Weights of a small GPT-style language model, trained from scratch on English Wikipedia.
Architecture: RMSNorm before each block, rotary positions, no biases in attention or MLP, tied embeddings.
Training: a variant of Muon for these matrices, 362M tokens, 11045 steps.
MLP neurons of a small language model. Each row is named by its layer, matrix (gate and up: input weights; down: output weights) and neuron, and shows model dimensions 0-255. Each number is 128 + 32 x the weight over its row's rms, rounded and kept within 0 to 255. Numbers have three digits each. A neuron's up and down rows have the sign that makes its largest values positive.
After each neuron's rows, "fires in" lists the words (lower case) most often at its 100 highest values on Wikipedia text that the model never trained on.

L7.gate349:126147190055152152115098123124163084088107153175168163182135146146133089121118144137125127189168158100132112105161122140179088138140080139137185168198119108145144107133127110109130166128106104073060109124147116114135167139165159134103161140129110069111111095105107111138067166142073155138152086093122100116049168137174196169176070106170169134084128104127151150081158141132086138170119091108133206093155115170158097086087142088097137121076083151119152108183084127099130164169099148127153118130095074086109116166118102091157168134102121087158104111148125130119155146145186145154219133042109146109135112129121115117177090180164121143133038103102129134098144083162144062133099112147113187151121123128072088120124167095148138127179079138147133079167122120127109150173085135
L7.up349:117114119123098213146117093146130145155102114172118130149101114166101148174092158131097117173152126098183144152148124160128100142130123135140142110135130155168082170114145132050178106143097150143132139142207148162141160102140132154196091146124165121128099153136089079137167142133094103102173096162161148162091140159151198120191072121146074096108094135118120113150120101117139143167103071128116161134095129177130130136111096101129145072086083081124139107148117099120140166152117106061140144125174096055139061136135151145100056195202156066117092121179153068120117106134124127098125133116123083065126170087027106090129151149179182082123097128068113139122103086098101123055133102084159117078087179129148111133082192105143103157174137148097122108195124148110094131110133098
L7.down349:139180080133125157089112146080099142084120168090143168133151119157075072145167108161066114144093094126067117108128124125155088112162117182114140171188109086137193114143091118113109094154118160158108099120088114154089131153129107070111176131127143116146116151118153165168153152158128165109137106095149096164075090109110147085096083091103154132123161127129105176108185087137062049143207170112098157152116147116122079164117141113196192109100141106080151175147155129166100158087112174161098093132122129122116124053126087167115105164169089113177112179132114174165166161156143102111134101122101114110128137081125144147079100204137138180136145127062149105100193165097143141138190118157115151113155103140101090073101105081117161148125106100092223123117185106147135133076149151
fires in: "as", "assistant"

L7.gate495:138110114102077196132081138106157061110132099182108116135133115108123134127129120098132110136151171106101156113185127121108108152214116120093204109094110163126136098188078126090082125105104059111157168088132169142072142123127159123092093061068134153148159110143085154162098120135177115118169162128092140123076118156129124056143164040118073150105182171131029149115164090164142075111129105140099077143104113119129091179148184107065192115180161133161121091176112131177103160148136114087171101132112118105128168107131067150174154167137119149076131103109164159149136124122114078099142163105159145144111126132092152129102193147166106126106121102115135136077153048124142087085169133198066086113107136147138158148125161099123132130153091067147162121131124108148115126133140094
L7.up495:109142132187129122112130136107122039140164118121079152203074085157121129107104077101147178070097182065081110080112115144117111117120106122096201095125147130085117108154092132127107095091095135103122132104109072150126112126133094128109126132131103091138096147090106147184133125166079153098115163121131111184155131153121125072138152132128100101118100116152119070145135163147102091127182200206150147093069135106109196150114154142124078187097079167071077126096157180152143093177140080063142181166079137144111127142226110107126138115092160108123106124151090157180083111153112195159116111125124173144143159103112097127164124189157128115097168117162146106153100133094081082184135133154170140106093106132159116094117139117082131094163172169091104106174157143156090147068158148
L7.down495:060106176163174128111073081139167177111110102151136128150136115096133111119102109101081123092065166090160154157143120135111157144107153197107142190150189083184102152136118161108102121198128108127126153117155120154096109152162127143086127087136148129162137157162174098130167144125093105083092164123111125165095111109133093130133111135158112110089086100084182110124131110102134162112121135165097150098157143172137147081185126184078088113069099154112175113129109181128089103093080129173144106147126120107148122152120106086131164119183167105135137135105078138112143027135110080184111148137142152164092109048078180098091176172073102156064166065128093145136104128119094168135168148110079122164070113197155137126103171126160187158153099124123168093133103182185166163164154122
fires in: "this", "so", "that", "same", "according", "soon"

L6.gate695:166149076113101139115116080151127139090108108114053177107153094091096153099167113152124122159162118119117172154141118145079088109150119149072110075145151144097112071106094201150124144052150161135123124148175113162154181134113116119132166148151138165191115087112110165168098168108098155109165154088125140076176143135119139080103126142122185175131153114105141097118089138034130080165128146138139121121159120129171098075112101105151119072101132093153126129144097066125207146127172128097158087168128143113148117176141090136133081135078147187155141120118148199121115123131077113143144204137128116050098119152102106106121103184101128134155125180120174157058145058156025122090139128154110080145127154158129085112181126150143128120095155126139093190143082125152190129072140158
L6.up695:138066163124097147117122124155151065066141150130168126174134111086166161144127072152147152153167158163119098127110173148097137116079085198173142090114105159110145117136139126107175120150183127138105053153118122100100090149127164061148119147143117130119157093147128116088118189133142091081114150143107206119091135120220149135115081142095151112149111163127122119146074125154144151154146107073150112098176140161085088092138085136174137107131087195100116081149103036122161151137128141094041203125127139119084130138139132096121124056126161147154132163144138186154125128099120100105156142190120162148101202168087135047129125122162161151052118142125107097158086118101128102141140185186222119154141130109163076109138144135115094093140154121085108125113139168111120132113119180
L6.down695:136109124087090078159156092116121148192128106088102134087142101113109161124130138115086107177157123133102112108145139066127138151137136182153095075079100097141054137147103177128131160117083123123091178182169093157092098168165141145175139128160120054136113204118116177126136137135152184077146221125145195162095125091154105134102111192104143111086122149124128118152125111084092058061075103095098111129116117121130128099150104126135142157146100103139164129174088117128154086151128079126122132170137159114177094178149088082126113133171144140143144103087105121085186112073094096162141115147174140104102119097131118116211096156162138071149064169083122125108155087130142126107119045194156096182097092116141139111104106145107161124172082126104172146087186101158081122138149183
fires in: "was", "been", "were", "track", "tournament"

L8.gate118:124146150176138105187072124062139193102112146058131128133176138054162146138143152111173084106143132086110076164156106123056148163113079128221110155182092105081119125178156167128141165104120090103103150158164168096110142150144104105151152106069133085128146084095121145153131123170094122098161146133090135150069128157131092165109113080050134088105103141124103128092036144151143083133146194172165132131076110190170097172146161062130103078120110130139181096131142139122169112161144171163129139072101130106102135141138153122123120120122156151167100183145178122130144129150112142095103164149109139119145125106109105166160155112078115100112132118157099130143095101174152130097162198101062135068152129139174186177120124094148126063108121174053152143156121129128166122154168116
L8.up118:119072106033136144126121121184139151113129087111121154063108105173086135175114075154148098108111123123104129146125097157111146123197119113144104142149133145183158112096153092097067069090136143174180135124100075080207138116214097152085124056086131098144126041074128192092137158155192172142110064156165139141146159120153141114072113059089105153093171132115182129150125148146111085099130131121166124149132164091117184113153136109112177129137124138126092085184105105136135209124131164113175171115176139091104116123132134189177153144159148115135114073142168072165097124136096113174125163155108122125113063117102123134121193151093130119160158136107145182110137152091157111109159127159119145120153108115164120124163109062112069144149132150072097174142129151130150113150158097
L8.down118:120153094064189120094089174122152115136135145083098105135124173162143106159177151192054120097178130199117122198105145158176143172202119127142136092156106120089134118119196154123153152153148170170135133159135094113160106167167136115091131115133155141120116162095101075117160099133132134102127144151119119172110178116120102115144052146153136071159153159165169107109219058119148081133136132114155079071053157111130114120161097074095126136112094121143113133114137161083186121140084093144196101101132149126185078127115094123075127171139158111126103101094113111098195101161159157078152141110153139179113166191140074081141133102094126148139137122147137144158103123146129129074104120143158062124147080175121123112164137106091162114127153091100163150105085176102074076060104152
fires in: "in", "of", "and"

L6.gate586:163182154131180091109122122145106117124109105141109111049116164144173114158185116199135164177095137116145075090120132101109126110178142155135090078152176178086153043164083117131144145162162202139102050130124168147128149191150078100128186199101188114094148161152094106125141130107140102110110134153194180105180098153156110165116154116121083116076101138119091112097132108160164173132096155136099176096150114096148107127078177154101118139110082154171102142050173117107145133106155126113109130133094077121159088118098167202131081163122172145143128112108118146159108187151123111123167175167143178098162083113135151147130134129083108102073065115111089119095111155091126160113114121041160116145143147173158134095077098107146138094159126109133128167070110120118140145182108148
L6.up586:123216159105098154141132099155192180092177222120159057115164137125154107154215179188138151107087135149100057125106120135101167109184109151140086167098146154129115109124120162166120150088124135128159073170144150132150126170144124117110150174127144133076138186096187137127141153132089148097132166128133129144150110185120178134133089109113125116125131115117153152098196083146186133136067141124094154104092103142157097168134060161099123136062198149097085129135142101081195132122180190126123108143125157121141135094077132100130174122093163121097106109133100118123168121162116116116136145183117151092140100137123097164156178109077191205060173104130141120112090124132135171115127150124161167216129129147215129162111110150105158124156155119140173108098141128146162097147107145
L6.down586:140139125086137190114183210089068095101167085163136191127181097117167126074132075008130124103124170142093098155095118146130131082150176139102151168090175111184162155163142161192081151083114116134124106111129120109118160165124137107165154145181082137147120098069133150141133094096047113162182110120149117142089111131108174123168125147134106141097177131097148115118154146110187160094123110140153141140133143147078124137138123106160114111184155100124143104185129093172047110115107153109141155144176087140097081148157114163116156088130083161195111141127054124151134109128104084082136032168144112113106122158171060116105098161166124128108117135136149125191134198078120118142145110161109109112137131134098095146121140158077111143108077156116161154192149123148108155087133110
fires in: "the", "far", "straight"

L2.gate395:148158114137155150215187127111080103190148170134181138173150140209153151134135160094147102092134163130074162143128173184194163083113136155096125154145190132092144100126133145124151137119123188142160120179146102088118102104170132092145149099092149198103143153158136116135129113141108115167156107122129076069141087110126134146132136164141092151144149139130073072135084114190165123136091124116076135140172125124145106119163103191226094117156164085124173147118121203129095114113075065083155097055131188116174116136137162086113125142145097138100132098125112123118154174122123181117101108113128105115109125109137191159167071145162103157071116114141186191126129145115154101147104166097145107079168073118111164102121158141101116133091154165186131124153068185121131171186155139
L2.up395:141175120216097146212118098170175098134177106168122172130111144087139123148180115111147127134134134129113152141136135151156143113130192161200133148068117148104077113137131125124081108138145156127135156080155120125153132100116147137146119161115123164068114110104093150083135137091127087144142156158159208089133079096147098149120061178093089133136141079106143138168129132130110117152115178137110198167086177143144145166109111024089115172143120102113100110119162095112162109130164139114132134157083146107108150106045197107107093105130128070086143178109157068134119153116107124153106138163079174094141112132141091092077131136129145132166101065122250110159106108063140085129127138162197151108116114095140111123099120152144146146165152110109076209142166148132136100111072167
L2.down395:146120132176149088097130164106099102124154175178143099104128108156104142140134124186085109075092223152113159170154126113154139128143162110130043130146143066166118109137111136079144157158074061102156164162138174115114098151175096118103146130144209148150111107106087108128112116117112154148131076078123074076131107174139119174145191143092142113045198133078152084123148102148120142131069148118135159109038170108158155133134137144117170098052092142120103138110102158113136168174128108186141155133187161139163106114116068145127138112122166099091100125132081118101136045135113139156112131129161112144107086113141096156143108089134100143130133164102140094065135193156100130185089117117130092168096109168144090155155117130172085179158113156103174121118133128128045129154169066
fires in: "league", "career", "season", "football", "footballer"

L8.gate127:083146181114104144143183153176090117148151135189102142149137165110156139078132143153142173140162162109139155129202124139067126170091101155136183141191138186151098172086108122091168140097126127138117167139178124169129115191109141141184122108077157114146154186089164092165114161038112150070103113108138093177193133142132132193104159131111086056078135143195108124196129127159147117084107125138107138160157106082153116174097142104101110116130122148139110145180083121198082133158186115142102115143053133122166097136177129161180130189130123159133127168093140108133089157095158129119176142102080134125126113090122107123149130136147152151108156117132163142089170149193122162086144115152149100128146106150121116082117156056120099049091106106103090133150159125146094077058094100
L8.up127:117122115147117094153108117186105179173114105119170117124123173133173062098125188121131149102135138076059077122122187163102096100118124111123117114130151148196158107143096155100117112066089083175115085066181127079078151098154143113141148140105132117115095075066162147161120122146134127146088175154150095120146117112098110137153100146127122219107148152130140096094155164179147126148145098103094136152111161084124150172120073111130159121106146136062105122115164142106145114109117122166201164162152121103215138077111190163177094076119137140187144126119036110153145124151149172127114105063169082142154065106095120160171168093133079173141184103141131124120119140170179148108133173159148144117127096175159112130169119106131189125110172125023141143124110135138077107107129166
L8.down127:186142128117111098122117181084142142129097139125113103141134086102114136083186139156076136104091149088094126144095090151158126105205158139092146161160193115122106142087136117139113227147208165095118114109080138136161126144202136106114172139140136148155080145101138184095124145120122073111148127068104142150135127152142067107107106159161070084161163198164122150091154103103104143170134175144113087051133183171167129135164198119107169126131126181135131177141105161114131108133140122111118166111127104128137102221075117131091165156080090157069164132155108137102162129118057094082126137138155126219127149162189149111170163146136171106110127160127175112133117169110134141141158154104195080150094128081124110137118104093150139134121107124132062083138115119114144164115158045
fires in: "the", "there", "they"

L2.gate378:119087166091127090145078142142109125127107133094104124140125131099156062129099140157100157125102078128106130193178176088121168155091123069157125143142082052151106124110178156103212191097139094100172099130151095102158188084089141118128155093129056160153147091154132181153133152120096144075069161128112064119140106076150139084174100139118106141080132083126085081105162124106169136107146147133159137124079101143106166133100167091114168129142154133126146154123183191147058135081117198120161114080092114138108178116098139137135128175152185107174131123168154107130157155132209134157142128151156137096083098122125136075150128194151112203104130157119063150121100085144179137205137118192121060166126098154125159122107106104146122111123149130171137087096115104170104167114127108
L2.up378:176165062163094093127166110117106126149125112099162111189182146069097102066109087144101159135115118172107133108110138104156187096125127105160144056086072168179193170105099132108175189146082174077149124077153137108145141131144109083153127148186073149164083117150122101114132126111086161149115119108124043154123126161111141110128071109038117139102146157199108130104137080156125146104088160106174101166184112090145127090132173188140113113081143133128115136138131136135096085160143141111107089126147161148132141198110107154099166177121111107179173140129128129082160091111067134104152154098202091120095107188131116113087114165122122209108133139133175103107101128145166155108185110130087079081151142095108132184183132151138114111097103082126075154131130137108088144100156164
L2.down378:163107160080060150169107120111098092167118105105098107062065111131043136138173149124095077085124081150145124165135089119160138149164087139126182133065068127086114101108123093155142144140136086152115127139127134082114143114093139173186101150137099154098152126171120147165091161141126123155069184168116146238096140090114127142113152052092157206164122155121181131205049138154076161196128121138121130120107106129134117144131113117089101152115172123159150128116139138121093161153130116160172146119133155099192089184113089171076124106088101113147145140163090158144165145086103135122117188118129158088095127132124145154189096079124109158185051141093083148133148136100121136183106106179131103166137128190110159124114109139120157094111092085084102120128181135159124153130101085
fires in: "two", "www", "school", "between"

L6.gate161:117172117158121122171177224152132117191080080154109109179175090106129099151145094090137111153147105126131146108187158120166103113095148124182139121116045137118180102092170134146111095158119105120123164104087162139119069127135113132096093145083174098173119110147123131137119120140051137105094149148152137091027104125142101134144102113082126232085148111147138146151104125184145137133173123130120133146155148082120126129071110094128167131152153114110154113128076125164095081154081128122121101147167140075148113158111148174117151152094134060145088075086112153191184130177123107140135117109171164100167162161140136115147119151086109144104094164162132114125100108089083096120078166132088100111126090163050121138121134163178180157083098137116107133171126213068106046105121108
L6.up161:150111175076127177155204139126097103098156101067071157144172111155146133122134152096103118120193130068120119160132187107091138122155100151126156156135121195132046160123166165091123138089180140131129142101173147117112117112165144204123090114138147155133132080108064139090085080107094127120090129171115120106121163100084114085114160113118132133147101116155119111128131089131105140153112143128175119136135117107119133236120099155119127105148133160138070017068157104102120188085125133087172148067134166129129114091168102109179083114149096118107176132115145096197111168090158144165116129147163106092115108066122141095111134146172108171118113082156133148057121122183139134138121122147117080181143099104143131136151156113167051150122068107158158109116123184149045149095096165
L6.down161:159140130155100118134092109176097125173143098121134156167115188174125113199103073142095134104106098103134171152133178156095107159099121164120179145079113158121163079091109130113076158171095108127164092121143194148095067109173115132154164119131140098139186144165100088134110110123095161073153148167118091168126089169131129123142124101162169192160109093178120140136141126163094188168111100113130112139090159096173140149101183096122124109125140132122137085182121105081116122151111125143141103098067110115096110123136172077067161188076078143153116168138079109125179102098129168170118144127149120125104200191184159142096139122164169171144060092090113114132165095106103048195114147112141080162122080094097074078117150157122109066147103136133148122169146086055109080102150096
fires in: "to", "for", "as"

L2.gate489:168092087140043141137122145060101179154119129158106176141165154091152096109127158126163117091100169121154102134138163173123128059097122087124117124148066121060134132178160150154131085113122126128114161157078128103105109056083077154097187149166109136125136137165102127140105166132133113139118147152078098122153197131068107103144133123152102130098110137124134115084099134121061151144122095160149183143139048146143082181127123112131154095070114063095126119110123167146179106091140112116105075055117068183070090111135088121153107092139168152097080100148106116108141123149046101119156094117084100093134125030124119157119072121161106141122198126117136116163065072088097097083122121144109122157116090131105070127121142121162135109115079105068148154104157144090078070107151134
L2.up489:100109144090162088131196085133070159163187122097126132141126129194128110153149141087134112138069130109093040105139167141149109113134126180118138132139095124088136122125128059158138087160073141166188098114147142045123150137180139129128143117163114162129113067154147184077110106113136108125100139108135137134188115132157153065159124158087146164146133049139165161114078155083167047108209121078163079119111142137162081100086097132082105102134131140110164101086142102104090106108149113121133120207116160159116132120134102114135103112157093179171149104135109104105085149106115136154184149100093133066155142163105146176134169089151099204164190174181119126100108186140117129158156089171126084133128156109149136153129138146118102144105105203116086119139138065105122133161199099
L2.down489:128096136141127069159100103185162088181160098102106111135133145077123109116161180122168119122056193114105169112161154175089109175159152157120128105147095197142161123129116144094172108138141134163181114124129168127132110104254147151127133103144129066084123146196179161151101119078112148119072147110146082100087184100102087146166132128110100122130095149156120105124119127087151151085126110132160107135173164145098138126040127109111129127094173137134076141151130139098164118126142108145119108104147113098151134121148125111080110113152114218111107090161126118161107121184111164148159116159071139138137108092165109171114168075094113172134058135075142082105145178153114134088145133034177116156112143122178179143076151156141182059135154165177116149177096190114148134157137110
fires in: "and", "or"

L2.gate447:159099144142140093110132129109145112113111091155153099122131190125128133207141109127120221130110115058106111156114144166114121141103123144139155133143066177164195146108103121133136076087141177115137104111161166121156094132143073106035124117164135117107167136138130128130148124133101138111151163192105120141145144082109142156171071156063130091148115114083091170127069099073122185150135184132150114139083125083137164143183123093078136088113060121060118079121103119096081148109143119115146147080110148176117196050095112126093121084131108116078159173150062111115124156106112158114133128147119115167143121067187163077083125173103111096112121101132101106117128096143124109172109077120162097107136232142125104121099083133121228123125116154138114110143099168094183111150171172
L2.up447:124160128103172098075120087150195138147056100122117077159128116142133086145156117153129183046129154100151152118094104089159176098101134162110136174143121115151174112143090087110135099042133192114069174138142119142079154130133139104121124043134119107069176096124141082117120118064158126113094177158140122183175068108137111143157146133046148124141106087191101159109041117115086082087159110135082117152140066146113137086120153208158103140169135082113165101106114165136089164129132075103136153133113121131121169092124191168146119121152105139086129148117113141204146167095140131149139159128126164122140143171112108128166141106117115167111100098072095159115071146139136172081136095158059050130138156119149121100121080186133091149134091129166138135140126176154105096092137137
L2.down447:133090132108123150080163152111096120094179086155143126096179114160123125143118152170115146139127127113089129121143146115139107124169109097147149151154148082208153131153143089085150146090187128119148201139165205085140202150129080121094168079153126139138050122144095095126115161147106113100192179096165096119139131091088142223126157088111082090158114172140181122151184126155058133091143117069109105148076095104142156164084141079165139116152114135203132130102139058125121100136150120123158127142141139163105134092138065147127143163159190122078138134100115159074099133173106141133125034154127098116151130132134138152142145172118183155046165100096108164074144139110124139112147071120187134137176160161102093111128085137126114099135119076178086126064161147088100100157140145
fires in: "new", "newspaper", "my", "his"

L8.gate602:099115144103143069138141152129099108113141136156163148167135136108130116125150153155116156155170139121128139172184085126140144088133144159131148115148131147110167157166104176118097103115139124100101082126163110121114132153149072146111121132090091105092067142141144125109095141113118111105130104122143137156112122102122085074144023052140204123166150119135055120136087090172167202170124137106088153134083136093078135173105145162105090115044165126115207186134123172128113102133121098118104136115122152127116155124184155163118148129130138047227173188102150114094137074094106092144104122128151120071093140123157093108155147141173139150150133073123157127071139079107078095115101188117077041149110137132126158110106247145099122130125092099161114116098075181153098097107097101
L8.up602:078130158088185078128195140098168100127030164106107121134135126142130184107155090134155098102129097126143137129179146129131109124192157138100169095076074127115143092152123137112153142143125128178161097117104117106117140088170091137068135180127052144148216159106098162126106153090148160110118145124126134077167168184124169095148140135133141139121104138148153071159187157130101161185157126090083129090125165131137131148085044178123116134114194149091142147154076110093079138173161114095124165135144138143132159147154148113142106142108142141159093125088075118115136108129151071122088075087134119098106115106080154122103123226136194088197224105102112097113105172132151150118133166049086099168146112125110123157167100114082136089148112123136187139119182141165127114144097140
L8.down602:116183103117099127077089103130068078157100140167091197068171112167137128167134136143124102114109073075119180084135162171131161116192147176159132110128121115078125096138103165157062106147113132160164134127124135168093166114173092130134141155133150152150136188138095184140154192145092142112099104109085146129066130111205098134104103086125132094125134146146113180126174152115157138080104125114151137111139146177151123119120139121110142138148202136150147098109152104149110148117096178075132067164137113139111155165132105085139108137142130192085164149133151156168216172113102136099108110155202089156096089163140181058136167120092069106152106190090161136109109145129096093146149134125140104093059078153084129104063135117111180193105091139154121137138101168083048136112145164
fires in: "as", "and", "was", "is", "so", "were"

L7.gate476:167105122126108060141106115135149131109102119130078151101203088102097144110119107110094129140145168135147067112151094133164066107137085170169120124106081185151151107163108144188133064097125121136116135149091143139103139076107108115127140136073118112066136086134122112155089088088152090157130141160095170159104152074170090189111161086127116083086106118088126171135175125124194093172060173142164191136130110110090111150128159129152119194066139149148106119124131079127136130140120093128095085079132148100181156131097098142078088055141104101114145087150150152155167158089095111113094127114150118216075153075122168136119152082128102131100104149123107092124095145219100167141123133137103146126101159097142178106098125154118121091197104141114115237118106137069117070168159115
L7.up476:118162192162203101126148065150138143149151174103159107121146130089141103168178095181150168146100132137128123112164149133164081169079099104109172079144138118105195144075106080132132142085111128173110142145141159130093082119158130145130152106097167096167086065089100175165145062108203080132125075168141109071122134065070131092153147118113150136136155178127084105126114090112108088080117171161183068116128123170088102156116137119187105117076166159088067145069127139126139150102161157135128153096094107125182104134187128176100193189124143116098083125118151146171133147094146103137089053115162106110097084195115166123125097113122132101166071151114125126199109169136106170129088159145093078145098120142110089163109122099139090099076136096106106136128138104111132094154160104
L7.down476:117048161151125070109126159144181134103118109115062134092107119140063126134080123146126136134110149098182125167056179143111138192168116135093127106117141093194124067104081143117120083175065171073134149133172156153093164123141095128156119166092209121104073137095145157139120092108112145143172133130119097156084114181126125140140111096085164150115080128098117186098167147088129123106142126112071195130116146148130073103191092158163108147138133154165150142098111132107118142113137095136134104099152202121179171119084095112077142087161111067124076096153155069067122140090107139093104156089128177183183187170089108115125129153150098147148136104124160111159137147128147106095113118161097142108117112145062115066139148102187077086180152079163135177096157080113088130118127099
fires in: "family", "william", "williams", "preceded", "vs", "families"

L2.gate532:124070153128145132127164116092150140100184144100144090145152125145154090148120137070168148198123156121120103161138099132049082116142125192170191130177153123050145113115131141131172201164084121077130145118127162102146151119116180156122184147065125167169191203090068111171134102121106153124164078077105136122112099143107107091142166107108112132101115222129152106115092138105135124201114138057195132133136196104133104136165153105158076122099151102076126120119082143195104133098129153130122175142189134179166115118144138196172090062122135098133140116182162126132129125184102068097068100142145164129124086156079145191109128082137129161122111134137152151159107152099106155113095097150171117108126124131079141120126156126113150138180123085128111166110067121131142087155117103
L2.up532:150148159135146113176122157095125151175192137132115077137145116126141140098090125080184103171155147129135127099177124175111122150072115174153145070180135165138125119132093087080166155169141096138153142090099136120208061175126101132136135157141056136144215113112115117142147127155119159151149141129140118111136119145133113119102144123129157169098123132196105151094094114115123132191119138083194138127115225082108065136096162109136151121107105110114170132097150101176069102106072158172145132163194122201159167151132122167125161137129133045144119114194107129186050156174110042098108103128185146138168081129089112148117117103135158167156108143144152116146087133091113166125108071156129108139169105148072137137139175113122159134157137070137149129093118170124211099165162134
L2.down532:117124134182114083129139126136129136097127152119110120141149122118142102130163148118130092137085056088153091114113087146129122114148142100095114205126120123084180119111133167118155157166154182106180143094098111107134156060109095131128184189109138130131102176072108110134126137165111118158150088169143134138131145149106122137211106107115180195098118146139079095161163159207141063149142194119128164082137069199111096162090147145143156131162151115133113143141087137119145119108128097176153078171117129178165136144082085153121100138096160089079133099107121078103126149109178165086133109121141116085137165110176124130061122146141196142145090147091103156070142147078142102166120102156109111206146134022162151085112089091134158166222098112162097149084074098131128146172087095
fires in: "william", "website", "will", "we", "williams"

L2.gate277:166117151045116117110142126146133129097121113138032173146108115196165119138151126130152075164108057158169178145177125224123095137139163080142173129145144166128169082142121102121121137168146110111130145101119164091133146147205167123095157114103141176146131152064152077194147125151127064069067095110134113116119131150068121129188086126177198119132098176141095116137151168108160131119124119112136135105125097098205106156090152106129147091125096193123144139094095119147044114122138136124136127101110125049121177111156137088096105130116182154127101108180142136121118141121174169102138139106158110106093133153162119084131118143139085112147125172114103193085090103160077117102104158103125191088125090150123098100087175051126098122138133134060064167146152165148142141149154123
L2.up277:157106164078145134087114122107127139116163128127107125120125103121114137142165138117118155131139097184152161121115140117098078157137086118153192104152082140161117103155141119108123085146100152087068074177152094142108096120185105202127153124116120150125117130095153180168152112071150103170097045109142113182164121102096130142131128153082136095190095182138089124121143104153100107178072199086137094129163166184144133129107149076116079101150135114107164112181142095113123084145133145143097110130154060133108118138189073141113020100114171141102147157150128106139105177164176123079133112156149100117110098080133131093071066180115059109068139111137148150094110055139137125080103153113135123149133045050143086128130127131162089113155129146135120120152126201171171162160080183
L2.down277:145166084136147165121121176132174060073126189158170101120124079178169127182148124116184093131098121144115121113197142143144052105171132089063139131097156116093185147125155073114150161158129140102130099131095068093134083118205143097151145122133117117137098149160107095204073180079112173127097184139143080104157116155160122103103111133199194178129152114183130105126097103150114075139113119131137175060084109164141115088081188166176118146183089133139149068178093107124126146119127082118156100121114198163129102098121094127124171157112093115147134122118080109137153130139160160145088134106113087180101132135074155077160102151136168185136139142128106104072146189144115126153158172113101139095137098134087089126116130086148085091112159109123114116089114166190104111088118097
fires in: "association", "post", "assistant", "as", "assessed", "assembly"

L7.gate638:162210120114143107116069150104112117103090117140124140119134107172209136124132144109187163185115075187143099076157135148127123103173109192110063087142072147110181111127107118156068189106097179161092095126175139106020146085139185070133144104102089140157097195082152109155133137143109100135166093099088131090155076118170075086129145136084175100140131173119114134189211115106092152119139225146143093105102151108073148137103099144117101144174083120074118117130100145138081139096138163161167149127099145138160140109171142132143135119118151131135146104148122144125099149116164128117161116043107133148146114111099177116123133140073155129162060098174092136075160155115119104155113090102186088173133134161126151113114138160116108129142138144085158151165110135136159128156181096
L7.up638:114146148191156131129125120113084113086133131142095088091157126110105090086128114131169081078183158100098143121192076129112127103112069139126152062201136104114102152207203096136155109074139161095129164138113102105116140195152177118202087084129103158136096154179110128134080109135094208093124171133155101194123120153162095180190159131144205159153138150111101143102149158145066147135123109162120160129076154132172145093096123119153117120105116107109160129154128096098110127127137123131133135140093106096105119104092107140141211166078063113079072149124128124086211161123166142109168145124144159168146116142115107098137202151116113115102150150141140155119082143115127136146110121051120133099050161082142177110117148124154148142133161168110183101102148127111146069171082186
L7.down638:108159219007112157135188150118070142154113103148119078083110143155112124081218054110158130140102158087108144108081136145160123088107125118104152138165114114143137155089104186136159085121155110140140082152111145129168052133166139122083124123103133117172093148108133119186175096195125123145171132072124072148131130138082164130162126084155104125107189199195163145112181135125124118134201161111186117094146125088179161147089173098071158142136184114117162124107181088143117093104139120143106126109108175162098123149144074157097124136131195131079155104161089156154109123110117098130095098120095131133132082089146166105121114094124188136138134081167148132147105118128107123163164137129100108166112169159135159136117111184168086187114124089167134117113135102135147139092133199
fires in: "the", "his", "s", "he", "held"

L7.gate24:144137151129079138125146142116092149133126204129086130196108150051129113044115108145123148124188157126165126122125183144109094140147097164133095152131113089094182115102114137142143048151142092075158118194160154127113129107170136142139171138085085096163176122110120137160099145167110138096071118214076114148163158152142140132129128123137142176170121120112117145184174140131125139083135099108159077135103169141112172143142064153089084146092092127156120130153161075082147084110151129096109140123041159135095199105058110118135086091181124155154095131184145098060157044092110137139176138141121144062169173124145146145190072099118160159125124103128159172144135172158092110147169112098058145184129160096137150103070110111153088105147124171117127140084128107162111130104117126
L7.up24:164114129150147113166168163093068155085178095133114140131155151123171087122133098047105135107133123113075084146138156093181094090108085101072175119094062107096139160156103130041135194135099104128083182050131103117075121129127098135101156096131167044146091125178137109108116101105089141101154174109126153111121099178145133067122122119187116148062108147161083111093115079140134133150092121190125167111120144078126110078174131127106153097115124146141086146127157108106136071117134156128100108082094116152115089175143168166118143181057150139131086161092143073097088123068106033113141091140131132095100141188141182123124146109140122069114120117085141139140108133116120101115127160176159111124123111128117189117176170103148080137089118159057128103158143165173132112126183103
L7.down24:084157115098110092116089094165137092126104175115168169100080158107131151135110117141142117097101124130133145135187142094108144136155101178102106153144113113132119090101150145178114197068121067139162152194180101101134140090122123109126212144234107140128177131130125152103100128094117140113108133140165102110154107092170174132135102138168076123116170112120167154121130178150078110103126167126122120198124140236104092119096131133126123106142118144085160122181128119125138161098104108157106102121152204116110143100106113085075085074109076168154099130135080169110148149155127134131163087099122119121118075094123126204139175135081088183152131094170108090176142172199176113144136152107080185133101144089139117111046113108129103139146149115121078092138160151106231120066128106
fires in: "and", "also", "league", "she"